python train.py --n_head=24 --rope_fraction=0.75 --attn_scale=0.177 --parallel_block=true --init_std_down=0.0 --lr_mult_qkv=0.5 --lr_head=0.00476 --schedule="cos" --batch_tokens=131072 --seq_len=1024 --doc_mask=true --train_tokens=922100000
MLP neurons of a small language model. Each row is named by its layer, matrix (up: input weights) and neuron, and shows model dimensions 512-767. Each number is 128 + 24 x the weight over its row's rms, rounded and kept within 0 to 255. Numbers have three digits each.
A block is one neuron, or neurons of one layer that tend to fire together. After each block is what it responds to, as a language model described it from the Wikipedia text at the highest values.

L7.up576:129136142099111129133142107090172152124142098157110105076121177153161101141141119123167152115110084152104151149082177149150176147131124177140109131134104125112113120098127137156161090132104151126111062093136114136146118131127132098124163132121116087191100164133110125125141121123112125113132144115125151140092137102087118150131124108113159144128123145137125149159065146121119168115163146130125138141122140127111148141138140165113160102108133124108128143140161158162139124140128144142084146174137096104154114125115103139108151125140106129130112101125101130132179080117096126087139066159077121123105132157146120126190153095136133148158153143126109148146101109111108184166119105146148147122121103116134159114113130160071150102153150173103125138143118097133139122127120099
L7.up868:076141130140129120152150105121156187151145136133117139114149134128119089146145148143116130127117134151163107110104142127130139113124108091130156130133109102097114137104112090119157098105155112088144104145164143155140128144098104090139147094126109141151117165133134080131133141193172141114115097104118148150140109112102160147136134127140152118118156129160146141130091055124132135147104127122118128139144146145112155125107075133155141133125116126143102170086155109113119138092157102083107100085154123160171153212150122114097070127135127183135184154148158092141108097151118115114130147091095161141123112122129119119134113101100087137134097114127107120142114127107136136158124132148130145096156165104123131105141100141106133104121151153119102118132077135073147125122130136
L7.up1008:160148097168153111150128138147116117152157106154122105125100127096169139167153152132146132112136106174131133182094138157108154173140112101136155168159190096133125108143105162111134075143153100104104141130142174089098100134109137081120114136138176112173157128137106131125158101152114111082104119174149119082134136088150176114125111160123121175131135105123102127105132114114162159136111114133121138112161115139105181135107115152107138107151132103107125154153126102129107123121152125124123126155172132151177121146093118146108090124103104149089162117169188107136132183137106129148099152121138131153132149099119082110119129135120155136142121110147150127157117115105138098159119129147166127111136158098097113131113146153095060121131180157111147111089086126106137142158128132
L7.up1487:132110169142109086115085127136157131121092150124115130107135130088104118191122138131139164123115095143176087153147101121127148187134103116117106131108128120148113108126122116129137130118143142148090124142123106185165107094096088128122171147097092084147138121111136135120113093109145175153098168158177141127140139125125135116157090141108092106140138099146116070074133098139190154112100134132139124123139165109117108167112116089096162150165139120101166161142126147128111102142115140144147118131111138095086142120117120118158107165136117132138114092147119103121136131131161129151140145099125104178110152144131113145134115124118129120094151120179107126097093167096126140138066113124123101116159152148118133101146116127156146118085123167134130164155148113144128148132139151
L7.up1628:176128102155138104153102120122154107181104103116121089102085125132126161118130097130087166106156118153139126116127142118112068141162135069153177155105100128155135151129149121131167124143155165135128177127116097113092111126159115160140102112103076115124077129137149083120116113119141095088155139134130104166097170118125113113113075129115128099153107133168062120139133124130113100125115108146120121133144129125124140086180126124097111158120161105137131112136117095138102167123117112107134061112139166162148137090119099129065119129155111139130139139163135095144109096126118121146090107125143133128100160162151130144155151104143139135094124188143107125111121098088140122158129103145150169105124116162108114159153118129115124132121145167126101126147112161105154129116105150
L7.up1697:175122114139109121119135121132114143074132191098113101095099115151164132131139107115114155113099088151132124123156147129156180146150118121130107135166130138117134116090092120134145090147148131142084122109127134165129143153117138151172100104126108101145161123109140154140133152130175146163142112119125123126114103126094131098141146170099105146098163112107107129159154103148128177162146165119127130108085088114186132153129105122106103112101118113143095130097161139117076115136120123160119111149133106135170121123102149139130095134108114143123153092147185127073161100109123141119134160187159142152100147112146085127134144123091134137192132139119165107161101126159095128136171146147128165099126098136125152103174123154145138150128113138109080111177119135143095121150130130
L7.up2417:140144143158122120080134156165082119143128153115136133130130154107183091153121117114058123113151091136108124124113114133140156102109132116087135132076139111138110112109159102107163102144086138127147134114166106136131130088176087125128108122149115130136122143133108110122152144153108137113127076128084083110111080122172112129134170109116140140096113177147141133140120159106109110106151081129154102147120117159123118122104141160115114144106115144101090152111078140103094135114152140111092145193137103106115149148117141121138090085106086132149157135163108142109180145109138140123133096136113125101110157144111122124118123103121088108136139119139093129114120141125139190188114134129131122110124122097130138109144167135123095125093108120111144098139097081165154121185064122
L7.up2898:134096106101157158099126114151086148118113153111110096100131177132139143154081125142126148139128148140185128112141119119149132100137137083127106139080172120135133124141141138143156126120162163115140080119100104169109097126116140165156105158100119149167148113144120148145097123127083137139127141139144137072136152122137104127102143120139185107155157143114142123158110100158131157138150085156151125117100151146100130100121112119120125186164103111136114114096099119109091140130176104147132132167122166112109082105129112151109124094162115132137150096125183113119135131125098096162125114110102147167089137181083116164138151103160114123092161116146109115112119126129169125125125182114135110102132127171100130138153148077169140144111143106086160145122118102132130139112111146
Year century digit. The second digit of a four-digit year (the 9 in 1984, the 0 in 2011), mostly in lists, tables and date ranges.

L7.up496:139136125161140139090124133164090142142091150120141099116128185128132109129121119112113136121130123114106149128145143125149120151167141176119139135133147130100148099123158132133151130140109119158166146088110173128119098133114084146173148150143128121138104145142147131164144138159156138127074102118143143099159144130164161128121100120128132107122150136130157151106174126167127145127179120117129116126119150118099117145110128156115188164145163090163147112140126100141083104104075112195111081143107153135099143116163159122128153099117102138138113149122189146133149150159106111148124126138086141132116125126174135112171125077138133063115134127158107161140121169120119129156158138194132111111134101139097117127122104146153081124145132131100150140171132124109103113147156068
L7.up682:131124135094152106126169122143131179112089101095146100132119099113130120149151142105162124119148124126158091146139132101108146132119109116135138146109088144154120143155116126117087099139133115148166181146129112144080135129122138141109122124120199079130139105057153106143116129104112174114123127158100108105143125166152098133110077113171110150148077148143114142143063165174135171145148141117134123129117092133101128123140159144158131138117177116174086116113117136134147137122127141099105144109131152108115160149116095156126144112117147134137123135101132127096095160153118084097157178086091153140135134140162149142146140151140118132155117130161091162117100157081166116138137094139171142136162089107152117092149093123127138151095116171126123146111108111100126148118133128
L7.up730:133120126162146106127164151180113102088199183120156101132126109171102098123106103148104166146092133141102118160130133124092154144141129106131136146148114130164153094113157130180137125124187129098104123106110124137043181141090116159149177117117095108132126136162184100150150138129087117096150165158131115092142084142104147174117120163145147133107145135133142122132134154145186142104184105122142095130092141142120134127117142118112134169138148095125132124113090090139156134121145137153133150143106120127118142124110164136165138124113152106124131130143145151156101104136151077152108116141127100110130079120183115156107070122081154112137099125170100127078130150114118109108129135143128160123143138131149146127164114118151159151119128133107139142122124142147097156127115112
L7.up844:135138135127139120173132089128133082096075139091123099139175091158140140129107183112155136136138139143149085128119160149124126124155084128084130124102160165127159074174160140112137103122110111125122131111153137101115114139113131160113147130123135118116118149106117125173195127132144123117101114107130089127098093109115131126099126126120145162104086083116085146135110109118142164143149133153132109130080117161143119178138172121113170140116148113130141147176135133118098150113122149118151101176097131109171126159153134127093116134194117110134100130167108081165076121136144119132137128138151159132114154068160126121129120084109161129164103153123115169125089125098085101154151120133142111093125120088121118150148129092133112130108163180124156157146133120117098116141152121
L7.up944:142103146169166147117134149119110133108107144114106110097154118147111138166118181136120117135113095093129105158145144141142160133110140162101116159140099105145121132160135040133118115164096113122107115136138119122142091121114076147130139128082165125138101134135116145150039161145128121144079071157111168115191136151152153140131120147093094152139117101114106109172116101118132184150175148170134118130097113124076103135107134106120133145146163137084103159114140154076108146035120131118135106167120178178134082153107139121145117164160134170135108123144161116103151176101142137106191135108111145141160132117112107168123109118161141126173117124156107136151113140136182096131132127146158125119139136109115146149153138136164109138169127157121182127145127157117100196121166157
L7.up1151:147118104162094123138137131156088143149126146112104145115129147157100111110140124095131097137160141127099144129139092115095164133119162098122129137149093132104162172152147162108126168135104101114125136074139163127113095109133117140152130137148177103122112160039170130135102106109106124119111128109110126122093104148149150148095105137141141092047125118155133165137127128146137161131152133145145142106164133170109121099136157128128124148145116111163102130120123134121101151092119135114177106112181088139116113127148151140152102119094109136124138136130129147145107112158121105154161143131101112133131129151126125145122146130132153116114123174143131157100153122106136140133137110160147115100166099140129093152144098157130120113124106173146168148085132069135103157104156136
L7.up1172:133121124112107100069138107148109185132092076105153132100165133135108136158126126106156125114115110117090124114190140116122129122139137169162144130150137157101132143155088115151123083098143111073119100137125131115110114101108121131123144130113139098119123081102126141101114083133146156130124114124113126130127125120168151100109111134132134136125114154121110100126163077210135104167170123134098126149131154111180150119169117119121166103135129138113143187077141110084108109135122145132143100104141127191130153145108120128086146097130146148153148137149161102128117139155138107174187122101148108109144107099135134097115098138155100130129144108129133099120106137118103115132136131131088151140152141116134113133109112143136067142101100155142122119146128115146097133141184161
L7.up1393:122096107147128096107091167123151137098134114087100123132147073141111130105128144127111131136163093148115115116119099133131148094138093099156157145152134112115166129167144175177124138108098099125096115139134168169112164089029123143175149148113065111129140135136153133125122110158114092140121101134114101122146118096104162147127160147135144129126132119152071094146102089159121139080131144131141156096139150117160139160123130086100110149192105139137092084114127115123102106126109166129152153138113130114148114114126113101112110110140189113061160107114156142142122146162104156159114136116110123096124134082126131133100136117139149140135157134102107149157130130100153158123108093155173135093144135139135087101137117109138167138127126168113134141125149132101098167107140143
Abbreviation periods and mid-number digits. Periods inside abbreviations and initials (No. 75, U.S., e.g., a.e.t., Ph.D.), and weaker on digits mid-number or time (14:12, 500,000).

L4.up548:115103103108127139098147143142128167095089108114110110146139070139123107135150112127084111178165130135097085109129068126120103126167094086105137097142159120120165130118108120134119136153138095107079113132099128158087138162156112137137137066139124189149092138148138111164117143121127098094141122117141202163086118119136130070100140141153143111075157114167135124160123119139122133131159118136085104072126156171107091153130166142113111090120156119120087120115147086141121140102116110129149143125139120143132175175119154130111071066114136198138152078096145095116113125129157084135104108101139133139161106078094151108134094117128131142141138112140151135083140154110102169116123074147133181155130104109163103138117089165145144102119148144134149124115151080139114124108134139
L4.up1145:091119134141146139138117110149176128101135097139156091122088150136134106136084142119122136112105140097144090103143108144145133135164098121153158165129140141138178158105142120104145104163103113116148147118142162161141124133161127173126134133141103119143086180118154130140120139068147108101123132128138106108169124098149146105150115134128119125137107130138112092134151136136125155107119121123148100132143105150132141167145111163127135089104109125184117167119109078143112120110124146157158096120146100181186133178108135115117097102142089160136104119156164093115115136109113139119077154143159135124137133091117147106116109159133169157073086118138123164127120172177142145166130106142103185106147153114119118126141123101130126097111142158153168134158134128099093150164103127
L4.up1195:139099116130135106114195122133140166123121109114116121103169129143165124161148125163150127122112115108088124117127116126108122110111120053121123149142169144127116153149116130136102112143119101125120149112132166142058133093108083201176091075119099099177130111105162140180118129124141090109100138130120141114112068144163169111160153110100144126108099168088077106093153122132144127107151135133139135106160177146131147138131140167133136147118132086157127130077138080142113131089119130121144129123124124142152130155144145098064123130135128143136168121142178147159154130141133118092117121140140067114167135142116136136140099128144145149128089136149096147120097087151142116099134093131139168116111144115168121149114185073153133123152148150138131117125110095135089099152118126
L4.up1551:129093106103175141102106160135109113115152120132137108080093083135140142124154133135088114099131107154103117104143110126144159145126130109122146115113101107166133131120109053118175135119132095078127148134143120142105100135100125148130119168141103099157129179092194080137148126125151129125109122112124091111130111142126085118145134167107123114105127125083141132157133109137124160084136098106093148133119148127092155147124121141157145132119153131095130134122083184105105154141115090149136113112132071155100105120145115129144148125122149123147153095155144137108146105149136108109137159121203131126129096086106111126109128121101112153153148128121118147116107136142160152142130134155117158122169127110145086117135121111158097113137129126112133164122141134124105120126106149
L4.up1762:098104130090161128121136131143134131084126155130134147140116133098165161092105087130115103120158175117138114107155110153128170107144120071132103157126131129137137128153162143122131125124137144153112125130140177114117140129153148141139143093106158098100100141107176101194131115142075105103122126106127117142145104083113133118148088114120129184153131110130105113094106105102112177119117129118093122109125155149132139171076141111111126108094169136128117137113174117152124173106150128072150119172139113139109117147178104109165136113162159145127166097146145115098095098089106092154089132110148088142179115096151116134103118144063156118153133153150101118094112111170109109141120140164115162187143102118150146107115108142092125110155111113133112117129134132155095086097115141
L4.up1785:140128115136127129091143095145122125129084123105112117138149126125103127095116112132113102136085142145140140171162130121142147110114136130145141129124147115180166133159165101205167082103145161150168091127099161138096129126149100145120126097117128116165180131109151155149118131131139131132090155090134150142117073130122169154136105158101098134149123166117081083102112133137129195125135090130095094119159119116127127170120147114150172124103102066148136131145134123082104193144127118123134191131133118141146113142112114097095120144134154144118131135113146118091145129116133093100177162100139101168153140085126104155120075148128132148118118130121110150137126128098141113098204108121121110119099127141147102133130169110141124137080134129115105139176145072144118163132114200
L4.up2050:125082144109151114133114120125145129121112178141127119124160127120163142142161137104115120117151079136099143166150111157126104079126075119135117114150133172088135097154121133117142130128145129135105150146070118129066135110133122155116113118149132154111117106142148165102142154035173124132120146152143139153102091166167140173088106133138084133092097136128102133146099116128129151126141105110089089115172116182141150164160144085126222094085151099130097167124140121111155123128137110142104147176140147138133148164133129106119130164107158205100102158134170163140122142120126120141075181101125140155112099114170106137113094115110177153126138109089139122120159078119103149110174126136167138118159128108129120123131144126122126123139115144113185118124092146143111114145104137
L4.up3015:117148133090159096114131163124123097112073140126097129076121133150106125106100145096140107132164132135141053140112103156091115095124093086112083156145107097122122154094137074159165113119156168131155145100109169118095175146156145126150120117127118174140102126103098171157159150102136131161147118127132154130128140131084146085143137154163158135149152110070171115150116121148155166128155133133155106157150134154154132095105092125160127111106186113151100166077094120141141174101156139107100117186172119115092146120092132103103130164125120178167134098161122117082158129134146137105161113108150199092143133080099158126160094146167144124141130131126109152143131088150145165127122102138150182128151065151161150118146095118170127114092128117144139098132134128145104095175140123
Coordinating conjunctions in pairs. Coordinating words joining two parallel items, chiefly and, also or, &, commas, as in cultural and political, City or town, Rock & Roll.

L7.up590:135176124112147126081143156126111162099092102150135103167124118154118116156146159092131112125153159114123141097139151127101132134129104118123167140151141099182108129121105147089161140114136116126126095114116157096135118092107098136139164112100122111101150169133085111158154138098094104104125125119135129148087084137089161121144102186136159138085136119096119093073113078130164132156099120142133133149100110102148106136134219149137135154110120155131153162174120144134135131145118116124167129132117135111166149127116106150114076140150129135135140156157111130111104063109146124090096161119091108128159149094100094104164146124101108101094108112115129180110096131072105133151108108107090139099116109124111131088142142102136155162090128142106171137177153115062121089136087146
L7.up648:147150117142143106070182149186133153120107142129124131137147126127123109124154104171110168130120118116117134108205166121138127137126089132097114138126117148142181113167144131110113131088192110127154146146105145149141083090082130117133138151154116123101160159117185110119155126128144147079130120157137107133133134127083096122152106104104100138120099139131103139129138138127139149143107111125130122108120142158017125126123125138127145150111130095125108131135134150113146106139098128149117100140156110135144119141124091107151096125147118145140100141166126139132135131108109100124104148124149101131117092107128164131135107154159117129118103169125133142121124129125127122143107133109114162141142092119153073094182145138157182108147143113153161121155111093105171124154144128
L7.up1444:131164150137151134128164095173147136136161138146087127147121099134129131163092140147149108129114154140100142122138093162095182088136072086157148133145140090148068150091114098140079112118113163111120135103105133134093127146114098119151164107118119118118159148158098084088164128108085143094142126119091120159103139112132154158122110165092154135117156153128139135135114115128101142135140150134126123067125122118052109110132129083124131134107133116137108103102123122103143153162083122088173108090161133121156158132121075131099176139133104143101162121118079147126154127104156151100144168151146131121140126079156089108093102162114134103138124123105085146125119180142111140119090132136133102114116126135122127107135152130130172121159139159165169140144144095067162109138123120
L7.up1645:116131139136129142131157061107115132136151152110120132123121152103136128158125122106100162187122150139138088148097100137168124126140143128108121139130160177145109126156147119104121134113130144137153089117126176159094141121123122142119157167139119137110109152111151095113112116106093152118129166152143160115154135119157149109138101152130133100129131136124191115136105114090168140114121153092077122124146125159143095108091118095051130091137112122133130115083129134121130142118153097097120123164119095131124141120118112138118163160150125148135182083149064081130094097164108153090133157113087172134189152094136093132131106120103146118128098120132110151081135142098152091129172133132096152116148067125126104099126165113099112128095139133165086116172113183095136110138147168
L7.up1719:138195101136163101098160085153163166139147110150105133142127107097101117154095110122111090098168108130149119108138088164158155141141125089128126130150137096162109131098133134148121113148134135083127102067149147139139119091106151162118150051115096144093087118137125141130125114122082136077106126155108107108115118102113123148109109120112148173165122113165108113130091132121120118141132114129091098105113079118088105144164156095104158136114090098133088158138146131133188123107162138131157115151098114099162113097135112138144167109128092113157177118126102153123150106129135165104119134155122128133100112116147128154113122129136083120170085156204092109145084152108112128124123121126126139131116115139142159090105140103136130163127125140123115150134127102126075134135097152
L7.up2112:130163076135122124126146102155127125119136128108135108126126123178149118139132098155144123176097119146126131160188126126154096110148092120111155132134160112138139090127146156152131119111074085101067085103130168103129086141119124110114186150121122081125098150131116069172132110130125111128113130164128103134163147120135143113082071175149131148110123091147099121123095146138116147064148139128123153115124094112130124145119152115118136160117123135148133093146150145143136116085120099137140072120121143156157178142151069135157146122133142148121160152114121097144140159124122117115061155099104169134136132094145124144076113130112108152134120136136138136114146110132117144153080135112115159126156136094165153124142106153134126128121111157162146149126155100086078140180119162
L7.up2663:136146114115099132156125126151132156147191113108162117140172140098101163140094133147140101077147137087101095148180113138129111117148113154142073162124114132121143129111132144118124090158136148088141097101126184148111134122134109115148162152145114132128095120127115130099124132100115135098107142135109137109155147116145182155095119143114134189110115099124139160093100127086116169077115170100117118106109167106112109111129112086145166092047119071126138141090162144116165135068155111128132102100137148146128134108117115116124170139132068153158144094149085155164151085108103119105108118146123114104123105117114129157100059163096145117084126148151138141055123148124129139104088124145098181132168145072127144122112137113164132130173127138132124123123094125103162123156089111
L7.up3053:127153115131122115132158061116120122118136160102119113142127150123140129133075182144156129101120140167110149139099131127154164132149107138130123113157129124129110125116140164147135117096116090095143152120138146124107160103162113188151144133163074151131105136128120119112101122114096136106167129158131094181109125131137149103136160166113155165112118109086108134137122105124117132109120154094137126134099106190160160161088138107076112134120132112140091121127120160093162161084151095088162144133159102111186142118149129123141150087148124113122148121129108115146108137139099151109127180139042106133104109119173115113150136114096174111149079154114085117151114156117135142168152111135135143147166081123108138085110167130102130134149151166182124110121131141103133115149177125
Subject before main verb. Last token of a sentence subject or first piece of its verb in dated event narration (Lions re-signed, Hughes joined), plus apostrophes in contractions and possessives (can't, We've).

L5.up657:188166098139113094154135120113130147139115121125086115109117125097104158175155154114073116113142103100160071115166142124138143160145160135138161111086137137169141158140147131109114127153172118106103098113165126153103112088136103125131170135118135089090098113091164098127119115141117110100118126182114090114134123150140143137142114166179117142101070088109080105087125053111121163152109127122117131116156109130160166148099135157146137123147152129139108145126137142079089138108120127090137132139114089136127174156136129118141092154140150122137109101134193103141112124112144130159112123113091109106129126138118122157160133139104148146083159133117112113090104165129157110120138104090143122144176161106134118128151119123127101142118133135149102114112090091106117124113127132
Abbreviation-ending periods. Periods closing abbreviations such as St., Mrs., No., Pct., Cap., Cal., often in tables, plus mid-word pieces of foreign names (Meist-r-iliiga, Al-Marah).

L5.up1506:120135132094116174085102130090132152143088092112069117123180098123175149132141144149103098141167133115152104139158139153139130142121102112156136108108110113123137143125150070128110116175125105157098146144128120132124112117147130168117131114123082131146110181140177130121099129147123110107130138115145103122113097073145131120140142181104099133111123112129135093135102095116107151084138130109151124137104078121131133170115128150143081111149112075146119173087152091103120091139149147114106097152172097115099149162126099133121159129154132135129172135192158099126133167104131165153139097118144192144147126098133118143133101128143153141136077080130135117074155114124121109131126119145101133155114121113129100099133133103147119123125123152134174146164138146114125160088158175
Joining connector inside names. Conjunctions and joiners inside multi-word proper names and titles, such as Rock & Roll, Machine & Foundry, Niklas-Salminen, Language and Linguistics.

L5.up527:080123096165124126137163137126147198102135156115144106104114106101113158149096133127106111136138147151101161143129120140165176159137045119171150149166115102148144162133107109112132118130137153068163130163171124125103122109150127179143130144146129117141111091104145128109103058138146141120113137122108104137143110140156131108142111123113132115127136157121108083115116071173125113129107122145131153106062164110093102097150148076124125156156094122131139124105102137110112120104079170124088108128123135124167073136135125154123137079120122110112120082120157104146138138108131119094138147106140202158152112132131119139162133101107121100120156159119116145168144140154137138124145146137139155134112129095120115114160137130175092149117152164083120117174122100114079123125097087
Mid-word name continuation. Word pieces right after a short opening fragment of a proper name or word, as in St. Mary, McGregor, Tübingen, intricately; also digits in numbers.

L4.up604:144117139114161158106137126161130101096115167142107087146128134117114136166145154087124116117138146167141092137108113118187150133166093112126104130136150124106123104131174138148195099124119134155128067107120165135139105138090120129153141130080126089142130091137124124156120118067119099152114125124127110083133159169134114148112103167146109158126145151108105066133135127114133176127128127146102159133111144142154169136150137117096127137100160092140123100081165120140118125155144144080114078193165129124129117151164147140111108125136089114117103122160178103142156130116115150092146153140135134121137134163159104156172131142159144110158150148129116129139151126132105126112117131139115117092109132117089152143099109150155123110179095149117116096136067131152093125189118136
L4.up932:160087117139107139084164111130092136149112151138124113118113116079071159107101139131180114129129121157078124095151088114161163162179143148142130122142152145160115124169143097132174085123169132124112129101138095109123106126138150102121157126117068118162127122150115126133130097119157077107097136166111153111106093129111131136123136170150145135144086145110121086123146134139120110097114099131087122122143126144114125143094137100091120112148097089097113119149106086157134122120092136070131103189174131139128086117155145117130131131112115141117120119114131088129167161144105095105117123109158115137123102126150126108148117116127143124126138137133140106167120156133101137142131138138120095089085118131113085162097112119125145167161091126115163142133114140169120113135146118
L4.up941:143152096151150105133129144163119142140076179112128107119131074100116117158142135120111095148132112084095152129110133116115166156128071108167138168159140128142151095137138114136153097137164122103126098145126105084096059187165174139147122136128156125112089162118122117136127126146153111133167139147133127118139116125130130125153203143159163076099154161134155158175105074115086145105144111153149103143077143134106164155101135172099131121113139137131109124112085116129118128146088117080112141118134147146156169123170178092148149157133122152123143133169118089111155113126100131126100147136142128163153137131150126095143092113108184131094160144121125136123135120121100129148165120096167157183147125086133164147129105134145096126129167118148162097151141087095143111159068136
L4.up1333:108164153148098143122136128142146158133135135101151098110143133155137143166137170151113138130124127170131125153123183163175157128149141144127135117121128117131105119165113107140143101187204164159174088126112171125097090151126155153184142104125117092120127135102088091161128146132137133126129138154136100076102086190088135176130180110149106113076114125124145080119128106116104162162113144150147111120080129141111117143139118066134134120117138116127122142143151147111137098138132111117081138123154143128112121112113143127085108078169112110124144145146146142169149149097119125122112145111152095150123128125142138137142123134151139115133084146105119131100156124112102133130172131143137137112143143141119136138131103130099087118127121138138187123124110148098119165153108170
L4.up1902:128146131142144130083125110083125139125129146136112129138093107106092111179125123169117088140162136176135086122143156125156142103159103082136153132109107104135162152142117123170162074166135152121132140079117071143151111142122127164137123172120143127143078126112121116124117157114153132141118143072088091144145096141145140150146174125127187085151110144135130099143127100089107156108147102140142124092111108159145127151127128140117082163098120138143064151117117084109155138098151169118135133132130125123163152085147160180115151154141161145165136162138153097116152106129119158115130133116139142116147151098134178136142132126127148122118126146118116109116133117105105145103144159104112145160111111146098143105115147140102121153121119110117167122143118114099103109120040135
L4.up2211:129164101113161160103091132132121122166155148123108121089114151106153124120128146124132081046141076149058143159116131127165140104142133150131100137139114144173144084155124126096151099141107148137141127096099118094128103140194118178171139112101094126166136046127117115169099146126138166108132161112149138122146083168105118126158160173141122084127131131183121160129127116111137169152154165124141112130115158152114168114118109124137154116125126118137145144136125144165106135145094131110127149151128127134168101119124139157157166129121166118067114141158081085131113168065074164127175150154142106144145124153148159095155110104194136124140146128137142109116129130110113112137104098134134145115119104125143111136156111095131131149091129136081150120126117087107102146146132087
L4.up2365:102159107174130116107141125161136136121103153144108067091135131080106130143092162153078120131122116125156119101124131097126114114154113120147126128141137136143131120151109107137146083133158122088063112106113117109180124119104097141147124086121113143101134107111148096151091125108119079104085135119160127106104155117126134106077138143128135174084108131135149091175093115081135134170160163112110120117056096141074173147119105128083117152118119103159116123100108111141128119116125084112131105161149134144138117097147154140154117127104133129148150152156088086102141140128138129128129104101113153125115124125123106162128172169108173133141109170132087147093111133149095180151117123159117135120190131079117139132089124114116085154144140155103179112134155150130076148108149139
L4.up2877:127165106158130097085136148135073122123150121148076088120135151144155165169121136105118139072137138141121122134131100149158162097134110144146104154145137091103129099131098139148149064153204212116157132116143118111133123174095103138141121111117112093142136095110152134163147133084132149125113141152123132096121135098090112140113097114172120106135135155130126095127129134156149164138177132159160149101075145173141130113065149154112130082146121102112162111147128122122167154118157099099157140188123151094155130096177108121132111138106098122124138094135093111123124133112092136105134128139131125116149112142137097090149147132118122110125129097142102117158122153131072124140152143142114130123096142120141113149102115149140125142098146140142131143153130147150138145162092088
Word pieces after initial c. Second word piece after a split-off initial "c" (c-ripp-led, c-aud-al, c-ond-itioned), plus first digits of years opening parentheses, as in (1939).

L4.up220:111185104146150137080164068135132134098124170126149100102144092125110117094107169140116139100143106151081108083118171095136124125099100117132158132109112125186128090139133123170142110158178124108131101072133134126142087089162064145070146127157164093087098106065149138125129099107127120080082153126127116116139103154130109153106093118140125133119104100083114141155161128175134123151128138089139082167100120113113125128122167129154088091123118148129130161125183084104109110115078123127133121182098153117139125126132071178106163144135137138164140106094151139092125193130175103139162158109152149115133136122115105154133108153134128170104140121116148130151132133130131132129135140103133110129158135136164117101112092111155121164110164141117139153122152119087124123118154119
L4.up295:130141101144112126113108072114121163126139151128144117113094127108168154152153134152137123102130090123100080133114141117158161148123115145137138133133092118157099178123137134103108139110098113103139160109108143156064122157112121140107162120130137103188087114112131109084142119126129081153132093114128133155104134140116100167128119127177103138104112120106114141142145093139124128133129080132161126128097210107084177152130114131109134171123150116123112223100120105146111110127093140129166150106162126079152127166150125113110095088122133174147116087118154102139088126136127130141158084089145132113122123150144082149129156132125122171185105159142107144131081109132114156176120099138103149118166092117096099128138168124124136174072127125089149129145123127102087128121134143
L4.up733:102133118131112116137142115161139142129107097087144125156121128152124137135132131108101129127174162138136116167135131107159128126091137125100108094164077146167153125164105144197118090129125126145125129093119112126143133127131143106104115119119137079139088123167146112096141136105107090137080164082116110129083135135105125143157074135121109122129148131137115117170162089147101129143073109110096133115124124194140127112145142103125140112114148111138152102078121120142116128107142143104123125106122113088177145093159102134117116105099145136109116099080156125145116135099141127120136138115112118114123145088136152149127131126168143104132117171167130134137115141123169143111122145182133124138121110155148085067087144173105077166135081131136136117160086127122108132094117120
L4.up873:142112101098119119179090118136129155114110124132129085132121158119173155119112148127111087107144176125138121123133137113096139124146127059110159143129107122132120120137136094130149099159110182128156105104096154105083102116137088148134125121137134130132142102099138112133099098146109109111152109129119117145124101093149155122096136142143105106099162088152124091115110134148113120166158124098127140112085122143102177149131145179116106110144143137090102166103136115142105152122125177141121116144136110129148136158126167115109158130147122145128136107106141100106126158103086119138147137124132138156138131151115098111088122131124104150137121126181112118113154144161168132164134086168136170119136148120139102152132112165144098135115178150124121083106094152143115133112147126
L4.up1148:112135088142127159154168116140103164138107134113117088121078116152121137135129107120122133101126131142129146125092123120116144116123093138066116144104111143147104132144138173155104055156110124129174139117127152129122147145098091151151122110112111049159163136034125116112111105156129121143129144130107119156126131146117138139118096140099173141149084147126090092100060132164164131116134180120143132128161122141157132133113106132114166121141136115126138090175116096149131151167114104116126096124162123102162145096098070130148147120145121138154117161129147111100138148126146135116148105128129145135127135129113127124176108099115139120124120144124081142143155161123118119133157130113141154106101114112132125100083112140090110098100103093114140102160129132139119147201127132
L4.up1767:138121149159117093088095125094160168112114147144134126111135108143145150108117125143124127109138139152152140154163132082118116148165133088204099130108137142124109186155146096141151088129123176124121147106123142127088089115143122130156110081143126074200096129132097137154106122108136153132140143112127176116135127134151111174116146153138141124098110143115154072121130134157110146142112147092131112095105130124067191175130133099135145180123119131160123111153172108109140120087121126120153142108104154129094134106143084122110130134123095136128150142141133168109111155115096117114141102155148091104164145142094146136104154087111161140102131126122151110142135126101150135136129139109136170131093107093070100108109133121073127170115105117085137114128156127142164109137136154
L4.up1811:131154090134119103149147117152185160103118178112148125082140120135149150148112160156150151130125150126095108164109128141106173152137134127126126127164105179116111144134144156124062132183163168120135072119129106163129102162116087120159185135126094114135105143139129091132148152167106134105144125199100145104142091152145129145121134145177062125120121142115106126142146123142107157087148120109113164099132133149165117141144099104109120144138142119135123132134110141152092116096148154134149142090110112127157153104154131147102155143152131161128107111134131116117114091175125144141132135116139094120119127124170126115113129101100105168130169160162132196125150139114131133133117129162120093120112131088168094115130139096118139135102120189142139085155127105093125126156082164
L4.up3051:160158090140130131104133146160120179125090139082142098116123141150111126130124112165107115115142121147141088161107141119150143164115121144133139130131149122169132158163119160155114094167115099106152145121125156109110108095139128128128126082151131119118129107118156080167132144146174148141132141131094128152112157134161125107094108135139145129150145117114114086115129095120109135137127107102135116131107119145109109167169141169129135111124143132182094148099147097171107147105150120149137104146143151134126149128128075096104133127140175106115151131123134125133118150162145143148091145098128162144163166128154147153153130125087111160118112171122142092109101135115123111154119109142169129077131122103147106137149123133170165121119137158123116131101122112101107168128141106
Abbreviation dots and word fragments. Periods closing abbreviations before a number or name (No. 31, St. Jakob, pen.) and middle pieces of split rare or foreign words (URS, Ost-en, Wack-erb-auer).